Weights of a small transformer language model: RMSNorm before each block, untied embeddings.
MLP neurons of a small language model. Each row is named by its layer, matrix (gate and up: input weights) and neuron, and shows model dimensions 48-303. Each number is 128 + 24 x the weight over its row's rms, rounded and kept within 0 to 255. Numbers have three digits each. A neuron's up and down rows have the sign that makes its largest values positive.
After each neuron's rows, "fires in" lists the words (lower case) most often at its 100 highest values on Wikipedia text that the model never trained on.

L9.gate38:088128118112156083156136112127114130107122107156152118113119145130117126167099132128109099118157102114120125166115116163134123134119123110121082101145099074160114117149104168107134143136110145128185094163181095158132162100141139158112127119158137084161119152127140132173149107123134087121125121105125148155105147149155105134099137084136155130139127117110119078117111162146140133144151109080098132107113146140167072096118165114122103106142136097084114144105139111149135091134088165136147135163131116139101144094126131133146084102113084082109149118112143122103098151114130106117096112171170141129124124144132135117139131103141122133152144159152136109104127145105124126100107124158114118126126063112145138171099157107132147157096108172098089137111117130117144121152136130
L9.up38:143161137138167110134126104124148110130118161109139120135094081159128132125126096129125126112144111157128122097112162126120130131126151124152156106124163155116110073126107140160123176137103143100160112117127165166123100111137145194107120112116127147146160122162110091139111121164112107155140125134151127129101150120131118128146104136118164153122138139135120147115070097161116159126097146119133147151159103087146168131147166089093112075136120133160098132139106154131121130089110215121136158119098128130075114093138123103148090126048114115130173150103118093132086110131122125065094119116142122111139120140168153108148152099109131186110124086088132209121107087136157124141118114113118101080164129077109092085152101122161099103107131092117090108150129154145132153098153117
fires in: "on", "all", "many", "across", "some", "of"

L10.gate1052:114130124136144159113094116108134128137104174150082142142163137133123081141090120159118115119110107107128140114107089120118121114113140097120066148132100137132152118148095165163139131153105128160162132164109119147126153113100117130132086088093116091155178152134106141120074083132137117132132161166114119128165100105128136115096174111134161147143160110120147098183108115131143113158128101147144172122125076164165137159096147133081125103151137140117164127114137134144135099146079181127111137134153134130077083090178137112155123115117109135156148147141137117166123155118149120145121169144100166138142109109128123101158115141129080138094124143129109134130148151128134136172119102160107131110132116109118095161118139100141126176097129144117158103105105124126106132136110133
L10.up1052:154150166111127117093131151116076147130077137166124118114140120128129126096112145082129105113120149093122157136149088135126139090137154116160088142154090102134120145131134116182136173143110108168096152168123162173144137135147122156114139109124154091123156101147105129123102123165142124113095131135064116112150115118150097110142117123119123128111136107079131156112132113119154137146103139144125158109114108130145147115081142092122121133149075161137152117135134139139169068129126167109132123139117140104119119165155117164156087137095129131157151141089144127086159132147126137131096130107099103144172104110126126156133118122131120089077062112155132159158132141133157148145106117120142127111143102127150102108104115122138116113091112145126118108132100123098072171088173097
fires in: "on", "every", "each", "next", "around", "per"

L5.gate57:111139098097096148110131116193136143125125166138092065074149116123074095113127129090077124135110096150141138156116082112125120091123100104138094140154114159135085152130078158147107119116160164146131109122167136171148165125172133110093140153120094093116132160135110109116139115087084140176126119133109120175099126128155150108135156124125144154114099111117108164147125120135131156144125131153119088136110125129126146134135102116130120100125092128123109106143156109129136122121095112155159133121119180157100141107132154092171115135104131148126148113136088118113135184165094122116141150145113136085153101137159121182166126133126117138143116192111132138087117080076125105170147119123110099071094128097147108119123098108137150114115151122169129158092130103115144130137114170
L5.up57:107155119099092128146108132120160125134102159136142150101139085088119121177086159116158126158106108157100125131120153145143087129146127139139117125124115144167118131145106149124118106122134162106134114132139142122141173129157150117117179152111084116162111113117132116128129123133110093138145130111104179108123135064110142110158124108132134140146110183065106143121112124111134114131094151161083120115135143151151122168120130106096131071168100137182099128084128124145156109118168127126122146128096146119138101077128141152113105166136151100092184143146091074119131170099118097098149079129158140074139158129137099166137108149103124104148138143120131118131160067102114105131143121107114086080143144113158176118151134115155116135121145126106093162087104107104138133139133106
fires in: "in", "and", "or", "by", "a", "as"

L5.gate369:113125144088134137102148144144139165103119197118117140079174127134119164128176156116050127123097118129087163152143082153121128105157127135106107131153124136135166149103088114127087109136116157165149126098155146132136222143165141144137124146112135148162155132118123121122107119092103116117122128141156141093162155124099142162127125121155144122137089140105138121127126087125129133127133153148127137138154105124167117165123083112089127125139108154124128099093127160131187135140125135151153131170175115134127122142126160145126070137129138161144145099121106116154154138153127090110146115162138143135150165126163096163136117126117107136135150106108153142112095101116118119145139093121127131105133119111159146115099127090126110163125149142077130143112126108138124135101103130
L5.up369:119129138112112091141119136099126151142147086153090118113142099115117121160100155139136107117134154165087101098130141148131147114157112065146152148102123165144126113127116182156115114117111093113096081132154124125105119129146132134138160126079108120138089117139123162171082124121126128164096135147133124108119141171177148132111104139106125161132157165119085152146110141149124145141101131124187118152137123126176100109109125064133164124112132120157113135114138111138136143112148123159145134108148100130145143126106109140114142140108122151130102138150142082173130116153106110074127113194121092111128161125126100100109124138097144153133141124133122130164145163148148142133127112102108091142110098127145118121139151115173102138140105091101123144155130118155120158100105110
fires in: "as", "also", "to", "later", "of", "or"

L9.gate364:137141156088132098141103147139151110112152124169106128117161152153149095171085118121131148107098143115114118138131139160113110115116130135183160127144139083156105143124144170167095100085106123128123145148201113144135159079170153131128133179156094138102150112136164123117105152141103093151133115115155069140108144139168094148078143101099132150103108112111111099154151113143115138139138129093101093144127091145125126125126126163135123112163123107117151124135121131100149103135130060126089149104154060117119115147108139128129090114132148142141124174105127131147154125148119139121107122133137127110115152155124109107165116156106097129106078126114128118121123168099119110076070151136116111144076163103110129145128087145105149117146089129108071157125140106163121115154115100
L9.up364:137145112133098101107046110123150132075134181103119151109113097129112129134142139119175129077080162128097128149128117095157100157116092101122145192150086105127103137125144099134112109142124107143136134163092129113108114113124104164136102131126172114121164114126130124155136148125154116091157144127153123115095121101141131114127077112074102142110188132118113157144157181109141089107100151137111108154119139171119136123146145139135144117106147116098143119127152170111135164128132098118098149106117156160069099103126142157086113112134105132095178116112092113142151128153086112186149133164113122104146121140124149138097115171112180168118136119126119119103115116134116115106135097166117091143114137130151114157150124146114151152090129124156131117139133154104103107082082128
fires in: "of", "by", "in", "at", "for"

L10.gate748:134134081151159104122184134096122167102150146111131137111139114138132117110105129121168162103081146148126108100121101141103098148093147106111136153116072142093102140114098138123143134064139104124136098149109123120144148123108105136126090161147127163117154091161105149185112130127153118109090119100107134124113129142142138159113094130117111146133141099098080136127114133115159135127130122124179116098105159166134107125138148123148142112131175124090148112116099146120109114099119134108086157149118158113133183168121131131104154099097085167136083120150152135110109163104168170085174167150145143074151147144142120068147138139104091099127114128119110103127152153096136142093125146132166126121129124095135134184115122107109144160113160098137115123148126114111114105109090121
L10.up748:194169141122144123125116116183163102091158125156118140109161172120101111142131148145155123161101114127160131148144145133161118120099117137143134116119126128138118165109150134101131098099095173130142140140084115088151116119131134138125154113091122111131117134104113107141126146137078132092175130138144142161131111191089127097159130110122121114140139184101147108108124113125158102125091143100097161133110163131101135127095099124145108105106147124110165097165098127117130097128130143105108118157163125169116098114133148126129124106126111117154150165150158074140126127132134100155155137153119158146131155105152149154133121109115111127081096153193142099137102123146178130110098137136120100117141084158149154105113143164137131124171122101118161150111111135114200111183160095
fires in: "of", "in"

L5.gate700:131130100154116132147155133165091115160099086167133110136148128166122099147150119120111177129144127134133134136111144110097138151107104109098079125116144144132179143110122124115145165171128135127129117100111160142113151120096109174116110118134079135175105140131207099131117144086136115132124117110132126170090170119127128113157137153100121137148119146125117107119152136122168141127111113134119108154144112153102114126096064095129131166151157112149126147130155115105148119190110113112088156121132155149133115142143131150110083074124139147128087091110098132152138088130112146114165086123142165095123143157148134087188094137148136090090160137095083119119135136094100128155149123096167151163117086128135107104131124143107120102148084083153128107130105116091172184135087128
L5.up700:138121114144123122161131099106149164151156109143111160131156126182127141143153115120119127140119092122125166157145116088097149121105133147110133076162140130147135145137154135142114146165079125157118097111115124165141154115118116177146154122143102148133123097129165095158116134099138113131155127152158145156108156120091158113165112074147159135156084126147172143119132128177154148127115139147101106129098141151125116175114116083099133126095139089145137127085161133126143122131108093083091126127108100166170137117097132157142135123150157172128133136149086131133134125130085155103149101105143164132076150135153160111138087164144128147122112120124092138173133109134145113106139134117155080159090102111161132146128146134114092110196122157145116142123098099105143115156114108
fires in: "art", "cultural", "museum", "visual", "portrait", "arts"

L10.gate846:156114147082086117140115145127103136099154088183111142154119129121117140092112134134105114099095178167112125134118144174166122111131107119113135152137106053144164120165129144135148097144127101160160123144120099126145161089131095114127132121137122151088132115145131142134166104087077080155138119135128105163121146107132079117134114071146159118101143137133146121184142119091075109099083117107090132089131150147109108131136148117137142128150101108151143109170156116112127068133118105088091117161160144145114128141125142128124133091131138143088126118168159146126118148137145129155107113153135136120138099143126097109146109118123155128108085158199158149131142116136132133143151155135098089113095117152111115152126119075121125136135109113150141138118104123145133105131108188
L10.up846:136163105152141123085154117132183106133112089136182163140128132127145127176145177143152132172134108120089145091134117140133176086130120169165113108100128128142137117146157128110096135134120152164119113119163082140119123158173124125159099123118056133114120158148121154087099094146124159121109154142119120114146096124132125153110128119152150151183125144112130124129150127145139132158137136145117136125146105139132119097114195157140104163145104132109097148099093123096128111138130133163125132128149090147126103173100157124114128124116104114132127130150125137140137142090138101085176118123121159134101166146189146096123111110117156133156136106097132160108094129114147127126126110139161124116088145160082089142113099144143088140156121079097127126115089137116104147063126119
fires in: "one", "an", "each", "this", "every", "that"

L3.gate537:138149156105120122180105156134169129128145117140142165128095087112076089145142126140131102140117113145169139162129146119107076156116137116112151113138115144110121121090140122122139132169160109164135135132092094117144136139149146145124118154118132128123135128142160135138154089129147122102109099133124100122148112102128149155127119130153113138111111119150126168134114107126135127136149137100087115078109146091082152145070094121128114098151131103125145157132109106147151165138091146102097111121117151126111110162120146144177118124166114138147130141101112152117132164124146144125088107093124136154154176123120080094149136087169110191110122124140118153113118166087111096152130113126117084148110135104118138124116146143112150143136130130125133097142133093173125105167165144
L3.up537:123141135127123109120140084100114132097083090109088103144139154128147127165136105166124111125109142091154140104129137126083074133154165136135108078104182166133130129123116107142117157139144101138129138131102151145131184125156134143122134130100130103178115148119116119138151127149094128109164117135156132125135128136115121113097128135116110123133166073180126124152106136164144135139129114143132131145099133170103140137152157080104116146156101127130114123135099158089131143114129147160090132130123129107139154080155104129115091128127129120145114171148148095114156137157124149120145142123126147099095076081134092117132148104131099136091104174124109162134112102144106131101094121117111128094140137099142106142116116146133122115139161168117101129127162118134147092096095090
fires in: "took", "take", "voice", "takes", "lead", "taken"

L12.gate515:140139134119111144134124112149096110135125127115105112103158146102140117170090129089107127075100159146164155152139095153102099160091145147124107134121119151119136163141094105177157088112171126152185180125112096116121147154105099193106157139166129131157140084127145114159146132123133130133061103130059095119110153152109140126144092153144112144109153131124145099174128125136123097155101115139165146078165115102115121200085082122154104114126165098133152111111141117129093113134123121122122105129139141160106133143133144127151134135123138135129132152136102134113117137186133157187112148162128133114175125069174120132112125151122133121094126127116096138115152166138111135147162120109113120110138149165079113101114137131094155146136138140160105154164151123135125190177105122
L12.up515:061125162116139124165106119147101097134109103101089125140160162087143139095142106155143162134157115098126137165097076151134150160118102128105098124138110105086163118118160099195145127103125131122097160119125112157120084129148097133130138141148130104165147157125131096162102091159132160138138116105138164106104143126124093141153151154147092109153120162124092111131170144155146137105107175136133122115092144149115103117097119129110126159140124179106153090100166160130113122106123162145156125129110119106085091155140153153133121137109133133146159142124115104191148124133148135145136119094122115121095132109171144142126107140125178116132131162104138190131123117144149118116116116158126154138109128116066107131121152147120118141138119106110106120131148142063111147096087092
fires in: "was", "as", "be", "were", "is", "been"

L12.gate28:158114143117157138147126134116101130096123146135144092116116125105149111132132095209119144122062115134119153153145138142146134123192135145129151118155135122140141120109083159151098103115081141108134132140115108099111129102129147156116125151132167172168110128152112125138116132109114120123116142142119082148129144123128120106131166133139147150103104151132124097097132103090100138103167110151150145090113111164143114123123054137083128136134147101109142144117146136096147134133130162106120128131130111128113145141110108123095149099114140140148113104175122139133165121116154133113153144155124127105091152139140083161173155139158080117099110111109127165123112141145127142184178141200161133091157113154115178149146166148140156156141094106118114135126178126154182115120117153
L12.up28:143125155138194145132127120162111109132143150091100138131146136088157130139111107141135170128162128131129154153130147183148138129157146123119144141137123136100131128109106148152147114131120147121103099156164107095077053104113114154125150147150128138145119132089107110151092130086119146126085091097142103131106129098157124121157151152116140047108080168167123088138107107116125098111151115136114135125133109179093094079164112151156107119119139101112141175128168112102175088120147167137115145121144119141147085152115131155111160069140162140151136106170142115111130118147150139133096140095146136106109119153135098145127151135108089132101172116144100119112163167069135172103137114142144123123157150108151123130119144115127155140094127104117117150159141153178123152154099134
fires in: "of", "with", "to", "among", "help", "and"

L5.gate38:111147102136133117128131121129145106124133106155129072130169134144149132148081099146121109128097099123139129122134159154114112140142124106139120170160104127154211150131155115135118147105117109152116165129134136108114141086133108118092121113121077183111110140157155112141132121102111112105104125118078083134150146122103130143106088125143136108143125155111163117125119135137125174140100178115124085108126054098119113161096131138151150156163144103127093137103148111155137048157178136120118123147133122182107118104168104161129130152138134140155153138109107134129123139108117102103163117107140084132108154107155084089125109121090138123102127158102087158167125099112132117123116105133155130149085130083177164147114097139147111159146103162138108173125126114123130122097149118
L5.up38:106119117102128103123142104134145127122100176136151155072141104096096141100126158157135093136107125052130128189127094159162108107093116110087130143060107106143188136101112169119141125133103157117087114146156115119135139103134154121086119062088098124134150183136099097136127140105099109148152120128151140147120110149110126162131116136123130106117134139146168142138125117087169125146158117129112147098133099116132152124105142134092129107136141134156140145119114182099097157149164114137133194154140162090072111122149103128169145091125116092125135098114109110125107143098131154152129159107127145114117154170144125137150132115095145130116119133136152105128177123132156124128125112130097114109107112088138124121176124128142135142124137126118141113102128146121114094180105122
fires in: "under", "within", "for", "gleby"

L9.gate379:166134096128150116105148138136175130146142153110091099092137110135104092138097098109134069127101089153134149163107112105123137134119171137089123126174098095126144098141103120151107139118159136153158109188148126103126137114091114145125129093137152105122145117113160103137194093121151088164109132100092141121145160126128088124150120117117161137094149079092103126147123136138135158094149122092124127106099143117153127093134176118096175119154095118123132152141137162123106122142103137167152125117146126105145107135133173159137113069145110141157080086107097128129135137162127160140109113134196137097144133113147131127136136122128098094140143111114141102102148128131141143135113193182146125128125140168165110131123102121141104147119128148099105105108145113131105128163114085
L9.up379:085140151122130136138122136175156116147162165126107135145167133091085102113148136123116130151180170103149151137145110115119126134153113091164118104120107133142150093120167102106154135134144154110157123132122140136141110123145115143143169120124138106090119132161108154170133081159090090143140116156181130103146100136153074135126132103165068148110154125072099081148153102146139085152136160101157150090083124105098094099152106106120119105094102146133139125083118128114136118103117159150178151119098127142105143115125153135186122146096132123122128135152145116128144146150143122100112108129153107130124160118139132144107134112120132105121117106142132136165107135152151115134106129122113125095134145121165145126125111121136131102105119129125106164088148130144140164123091100
fires in: "on", "in", "s"

L3.gate195:100120144115094091181137165135137128060125149115083126162164135094076107101158077082123112098115123098104130121126114141100092118172112121177170128123147176109174088127099127146129111136108082141103129104099104120122149119108114119118136155099132135187117109140104143171155119118150119135173085171151112122087114132131126109085111145127095134127144099165141181142121107128137172144130144124109136136106160106141126151127123120170141132166104112086136137087158112118156182154099130123153100129152141140139137148175134130126130140126094179133160143148134129159130133160145117135127091156110103109160134130084130123137148157144160129129096131139102152133146121144124113155159107125165129102144139123130114175173129120099123125096115133078118068117142084157079111126115145
L3.up195:123124110141099083148087112115173106134078159156131137132114125115157094105145102158167142130107090132187154120118143111103112127108147139138152107090146095134127119143148151151148132117129091154132178166130097108141131115131141115109129124125172113124126139118160100160163123132078082135095101087121134142172105106133132147108110157121119108118066147172159127129089117118157119146107139097128108078174142135129155090132124123115122125115125096126081108133104110117146171107115141131098122144147134157150133128148136116130131134125107153117138131125151124174142091110131119164102078120142060106157102111114149087084155115102147167147138094167126163110150157150121123133080132168103069150149098152141150120143133178082199085127119151094116135111137115166145108136141114
fires in: "took", "take", "takes", "carried", "gave"

L10.gate1157:138113100092155128167113142168140130111189158158116119118149143112098119093138162164127149178135105141129134127144099103107121144131105121135159150129141149149128157184129161106109166120104118143137093139134167150138132123095108145129138179139110129170112098146148105099122110169107097110132121093112145093127135097145076113153109157115174146135126152123125148134120102160134147129152113117145095114165124112118153148091125151157104095158156148119146101118139121112146134138102149130105132139147149096102097103121107123165135095134111142111155106134138076109092183119161131123131124148117121112160150128119118128195107099166105144152095148139083148102107121083114102163164128173112101099077134144132139088126142126167120129149120108155166130131113079077116098161084164
L10.up1157:124145091098122135119155134137143163151101140173150113088135122140083152110149116182149142164124095128121140123193152093115130121144120147117130119109109094115132153134109109128126155102108147155180108144093128081106163103059124108079121171105093103147118145160152128140134118123139116126106151148114114099141151135140162123162090088158151161132163139099102149118154181114122118113114141114089179123109147144125158116135117119133124074125118108117152100147121094106132140109128130137143146137172167109078088139100140129176106138142136081115160135152070129095138158082165124108142119100113124116137158123097113126148141087126132134171127131109126108124125137176140096106122161086118136134086120122119120137142132143150127157139123140149125133134143140107161102151109128
fires in: "in", "from", "by", "of", "until", "since"

L12.gate444:082132113137098148119125117135110156078135096143128123111145119105145152141142150111114140115126143102121171154142142148120117128114120120084118127105140105127111123159136140124070082106131077122131142137159141101149176116101144115127104137125119137137119105140090107146143072104110140180138131117131110146141112152128111126122127130152159114161090104143133139112144088155124122103166096189124110126119143102098141131126149156124144103145154149134144144127140162098145115159151107126106125141141152131083089126128130134129165087140099125118113129134120142111109170136130123107118089091117168114136105145158135100146150159125121142111126174117147171149130165133117091101118111116123095087122124133135151174127161095098083114132103102134133116101138070141184152112118140
L12.up444:128123131101086102120148093112096152116156177116108181100150170148142150139131099149097129130121104150121126143131115120103162128130138160111110166154123126139136105138160130103111079077136085120134141102135127086106119077129193135179093117122132115106126155140177122106146089111161140060130092118119155123179105157163120158096114076135132134120095108107159139128123105139161140163144126167118093152088094096173112107165112151133130122182100148158075114083105132089097129143134120132073075124136104121128092133143122124154129144134117153151147123148150124104123137143124158125140132126118147110138116124110146099150150073120154090156150167133146178098159155171154133116135102150148119123147117119138134111133126133139156101138141116136144149129157086135128161100068140
fires in: "an"

L3.gate522:165144104138154138136150138130163164173157124134083153150134111134120136155117099166145149086138114146140113113139084124130119133105152138114160143134070120090132153136126087160129190129166112132106109176123114083141080118128118124056090109125168139140194127143121121119139146137115129130143159137120122132114136133136155113105134135110145130116077124120102122100135148115152183134113123151115079090067160098122138128081119126122119132162145121115123140172119145155138071114161077130182111121155162107109122123113109130128154134139130113132077133130122074102138107138147175092136161109149124163126139165157124112128156105116095098136125117116081100111116116125093120105107120137164134172110149122112122146150110118147140138149124119110137168140121112137153118137124121
L3.up522:108139107152156107154132154122157124107150124144132141148152156181132116118151148098122126105133147179117082131084123169086135132088130112128122144099160124139130173132109127091163145145089127088131163148081135089119125102116081130146165114090138152103113139094111152180135124144137129143113105147163108130131159113140150133167141099146130130114117080137120130132099112113140098142094122112127125102109130213137136076131146119116144122093125137143137114145085139140135158128097164112157140164111128119118119140127110138146120139127072136090081090119151123137101189146128083056129120141118120133091141100115109139165126095132158110129168098108141126119135129141136123133146085119151115101120165127140171124129116161114145125134120164175135205180101125139141145116177154
fires in: "in", "for"

L5.gate997:149149119146106120151113116138104116096108078148127131136158183186123120103131137136090152122105115096133127126129116134100120120129102113095053119149155128125137147141140102131136114099171114098165165120168136151156150133091098083146097115130124155163131172107129156158146111143144124149168123129148094156114113152138105124106163148145099141146119124120117121155126164118116134183113136153141105105140091118133123149103086112100117148126159113145142151107155089143100095091141121146149131130125165135152126157117139083139126130077088144101091113138134127137145106105104098131087141118179104085142157116093122141141169115087126103159138165088129092082137151119076120130119136174152083103118157122080133171135134112107105123102120138146092151126144126097111124130081125
L5.up997:155151104148142099123115095123145118129107057154124156138177150116145116125140150131128179120123099116132163114168139110122114135150148133137066147163152162105137150122136137157123097098141108127150161140168115127126146110090111104131138126104121123148165148100116131131129101141119130128144087075149144135130142117069096121118085157143132129116165165143143118121129138135084146116147112171126134133103101187143161148134097108090108164127132135116133110121192103135147129113170125154080102099113143120142124090118110111118166136096112095142151108151082119164121084143120103173097119117149129151115131117114136142109144113124158128165127113117132117116164140139125131117082077162135097138141132143063124125141131141119120151155109151155114142105125124086132129096088138
fires in: "of", "is", "from", "are", "was", "to"

L5.gate1237:071152178108117112099116169139171119101099108172147123126164107132151117143089131161106132137128152137146167177160169104170107136130095112099098102105148145102142115137100101171118096118118150152143145143145098127136147118105118133139110127122121077166120102139115135105098136122114114109105143109084166152125100112147109116166163130117140143131121174094073143121113128166125118129095138116131142119095138146105075149115103148117122122156174119117123154146150160141122120118133139139155151145149104118127079112137139150102101119128130135076140101145147146144102172149108145125124119094134122121116128134151150091123062130167152101064149111141150109126109097130124136154113112186118111071106122101081112148145165105127132127124154075155137141099118112086154143187143106
L5.up1237:102139094134116060077142158123085140142107136163088131128143116079090129123107134123128127098090146136132132126155131173133149067152106162105105164157106140133154149102127137116127106141156139120146140155145125149109150135133114127142159129119129151119127126111116097140112118076142134133089066141144099139114107128146125110126089165176165115102120187126149145093153127151072102109164136146130126113132083143148118160118119086144158137182126132171101103131138157154164127149130108158124102157182134128157099131126110115166138115137185126180165109152088093104124126158101150098146125107163141142096138130142103113112108139083113125114107143105096147112150144110156106132126063122123128167122109126093184125155081140125137142185155118099085170131127120150112130115098135
fires in: "a", "one", "an", "two"

L3.gate9:140095128109143108151174130129124137136145072146100115139149130127149131153119150174163132157123126122136127086136155153153093101152140118111106123110177110111108128126144131121137117126131126096125182164138166117147157106090130132105126108134133098125117126141124137113143136141128155110104112153083135099155180136174109128091118090100103160081120152105098142139100170138107167115123105180169151122144083144148090151099074090069171152148132144114134086183138132140093069130173106134179087141138146085098108126110149139158150178111107106090096162128095136117081132111114145110180167137128142115158165136137146142127102133087158130123128138135138120079134137078115116150141136100124113117079143075162114127162137139163143145104121120161085131128126156133120167146117110
L3.up9:139130095162175106129158138142127125120137094130127146142132144155136135121110125140081152124118129126177100094109113147136124126142133106135140097131154133123080156110143161125101128166163148122157142149143158086153136147053104120098129120096148086120137168139109170129140148143106136101110136073134195127146143125135122127109142144128146148125103115107125131126117177082150126133110115153149131124135128114131111142129131096124129110113112119116144113141130136120094137083141134105123124168123168097137133137121108154100145146144079117107117130117132114146088120089150060118179151098129137123114138132139138141113134102112123126143153111113146153074110117164109116163139123047126125121147128121099124128107143135122125122114129112197151104119096127124139138142117156
fires in: "of", "after", "to", "in", "from", "during"

L3.gate661:098124161149144132145176144108120083132111141142100099133155145160127118076143127155115153131155112119109147123111173157143167090130137133155129122121150141122175077111080148091092121140131120101128080132163149134086118097142122141105132148122085143113169105160123125134107129108105150135178120100166118115128142159112103156159095116102134113129143081114120134129100123131103151157122134110117139137133118124113160094116119149126167110136141116123108119150117103059133191124103147110129147135056081131071126116122096131089125102150104130132098123140123125150134163114135095162123149138126122117114125130165130128123117141091139077103134132116085175129110112091103113091123083152120148128139145129133134168118158095135141122152099139073135157152105175137151168077124140
L3.up661:104130141130133143132155076171129134102130183117096110140137124102074137181121132095105142109170189133103181153116141131139130125114122140128127133111153110131149134162115122119145129083120130108129113122159059131126120159142123081129137134145125151133132080133122148097128097107124122140140157104119075182090161115159113144134124118134139111114149140133162134128113118093121145119157146178053143119118099162140074111107132117078101122089116135138140127123149135143130116155170078149134099128156177120156109128165132128150140100105146101096118088106132152101151138131153128104127124136101113118085128135136130125146124125163121132067134116168101106165167156156154135089138134189102114103140127091168124143128114088111073152124106131097121154150141123147126136126123137
fires in: "of", "on", "from"

L9.gate851:120093126124095130139111139152111117140145164150123124132093123159106091133120122128168143151101137119112156133141128159122123132153155120163100137106171121159110130153144103170087134111139136172126100161139160142118179120143086078124104163104098167144138159125166122111132128077135171151118146121093137143134137138105080106162099091097094132167128144111079126088161131103164153149099085138143093148157125101141101160143107112107116101154133132117138135108124093130152118103102148111097152137170112117102123138137149144070084102142123113086086080137101099158174179131095102144096144093151125122143136146139133115152133138157143138117108167129083131144163137116129120149122115159120097119097123117149121116114081107140100106186174120180112120119168114152123135146112181
L9.up851:127124178178168094138117182123139121108167155158129138108150105126086093101128168172128149135134139120106170103136155112115126107152126101141122141149135154133145083165076135195111105104126115089185080137096142108126139120170103126141132135126085101160111171130141159138132144151068139117096131137112144148099111116142086126136123156104089177107139149117133127114079117150118127124124164137113141141107098146125058123135111109072161089123158139119147136132120108093085124125070140143106141112093108091081159104128172118142140123150119123140121125162106078116061099117094110137144120185191160137137125176171136142107111128098142122120184109134094111082168089121135147152125112112108108101150092119123128099135105135137179129153114170114154165111137133149128132146150131
fires in: "was", "of", "in", "is"

L10.gate884:115107157109112124117117145070127149142108103127142116112149112150104089180100121151115150129110129140133148155148139173148135133118160142094127064139127138146098125084107147107112115111141084184138135175161158135153119106143139153122115161139110179138101122136129128126204130145124132199157111116089140113110152123142100090078154086110124074081101107143093125126134135154171131107115148086129107080137154128091145111118188086094122102146115131066101159165120127124154136138143122112160155185135127126144162137104139114119102134098041102131138103098116088168092141068142093095119131123088121138149137147136118102160158109120136127105119142103127157109101107119143117114156151131147147140120146147151137130105124105148102128158124168162115114129119107137142085126117137
L10.up884:177103134129117117115089091141128138174097118138150101141078104134089142149124126116123111129155121134099134146163127116132126159083173139174126141087117152134147055094185143160094142115123098129147144100161125163110131094116165154169128114145133131090124087109193140115107135161101153154118163092159125075095113142152130094133129121105151132137118130143137126139117097146126076113056142134107143093113151150090160105130110126105080155143103072094126132151082112139145135140138166153112132127111105166109145117125155167134131123132110131117169084101102119115116097109113171116095095142140132141114143113166131152117133107104153135117129109146146152143175128145118161147136121143130113158176129122159107112087124161111141104163141128123106128152162131126140147114144140
fires in: "the", "on", "by", "in", "4"

L5.gate1089:143101147150166128132138139115126150110165100136124137179135177143106113099102125134119147148118138130147121086125153126139121137093168079124116091105115126147149111151106132133095114092096139104193129151148082136154115110126100117150122138099106076144141124137113142091167130103082148112144113118126158160164122106127126108140130124108145133095131139095160089116164108147129148122133098138119139080110105139146117131110123123116142144142150123165179085128133115167140097129142127168145123133138124110146137102110140132145152137146123088115153150145142104119086146150171110108152161140116119115137128098148121144149129164129099113125147134133151153050135129128106122185100124123129088106125104090108110100125108144101150140143113142161139149118094129077141108153106142
L5.up1089:109141194132135147114143116140133123108108137152142115113165166124118140155151123142113069135126111197080155113128137112098132090134155079175094149112134151148142144125110136135097171109139161117160111117118116137119149115142118114171113115067126132141155144141174124110155092123088133127105111195112180105141152123142113105152100148136126131128105150116142151117118058112114113160124107113071152131100163145122086090154163119105152123159101138105135089141101095149095137123106126097119124112106106115118097125131143111172166087154114077124132129131154149118141107190096154166198151127140123122077134078154105135172086117160112159169110160153124111127129117118117103123120116125097097135138111117141163127127116155126153127137105112106140116138057125110119135158132105
fires in: "played", "playing", "lost", "points", "goals", "steals"

L10.gate1194:131080099099100122131080117148101102102106163151086148170128101128158121098117103138146115117108126140117144129157160123174071153140090134102151134110139118133155166089149115105087114138147131158159150156173141148129142135158132126145119120152123150142131123131113145103176135133156112123144109084085095166082143135110093111117103102082119070129164141111111102108145120116183126145139157155114127131125155149104127169116123115087126156134098125147133097148133113137127102158169131110130101128163091141115122109145120158095130116112142104141138140113083126152143159146121116138112098113156104161106158130133125119151133140148124136107158101135090125135134140084167077128113098121128103092118113096125148143093137114117082151170111133149114122125179100134104054153088145
L10.up1194:118105110124131126095121115129148132152144114109140134122144137139123153168109154154139149132132124150131173164124161115125123124124121106121160073113125181103114122106153141140136086147115124140095110185114120133079128065123152155116154116118087130129136113148093132157114149107099103086088138121127141124108127123156105118182120133087134180092106196166144152158097121134125112078132114105134085128119164181136159121162126136110103128153126126079098144130108135129139169141158082100106152098118149102062158072156153112110173075157108125157106111154109133140115081138147135147078145117126122089134106133147138095125137174152120146161173091188113149124152136123128166140127132166112138120146162150132121110140098112111146130112120111148112139159117150153121130154119167
fires in: "of", "in", "for"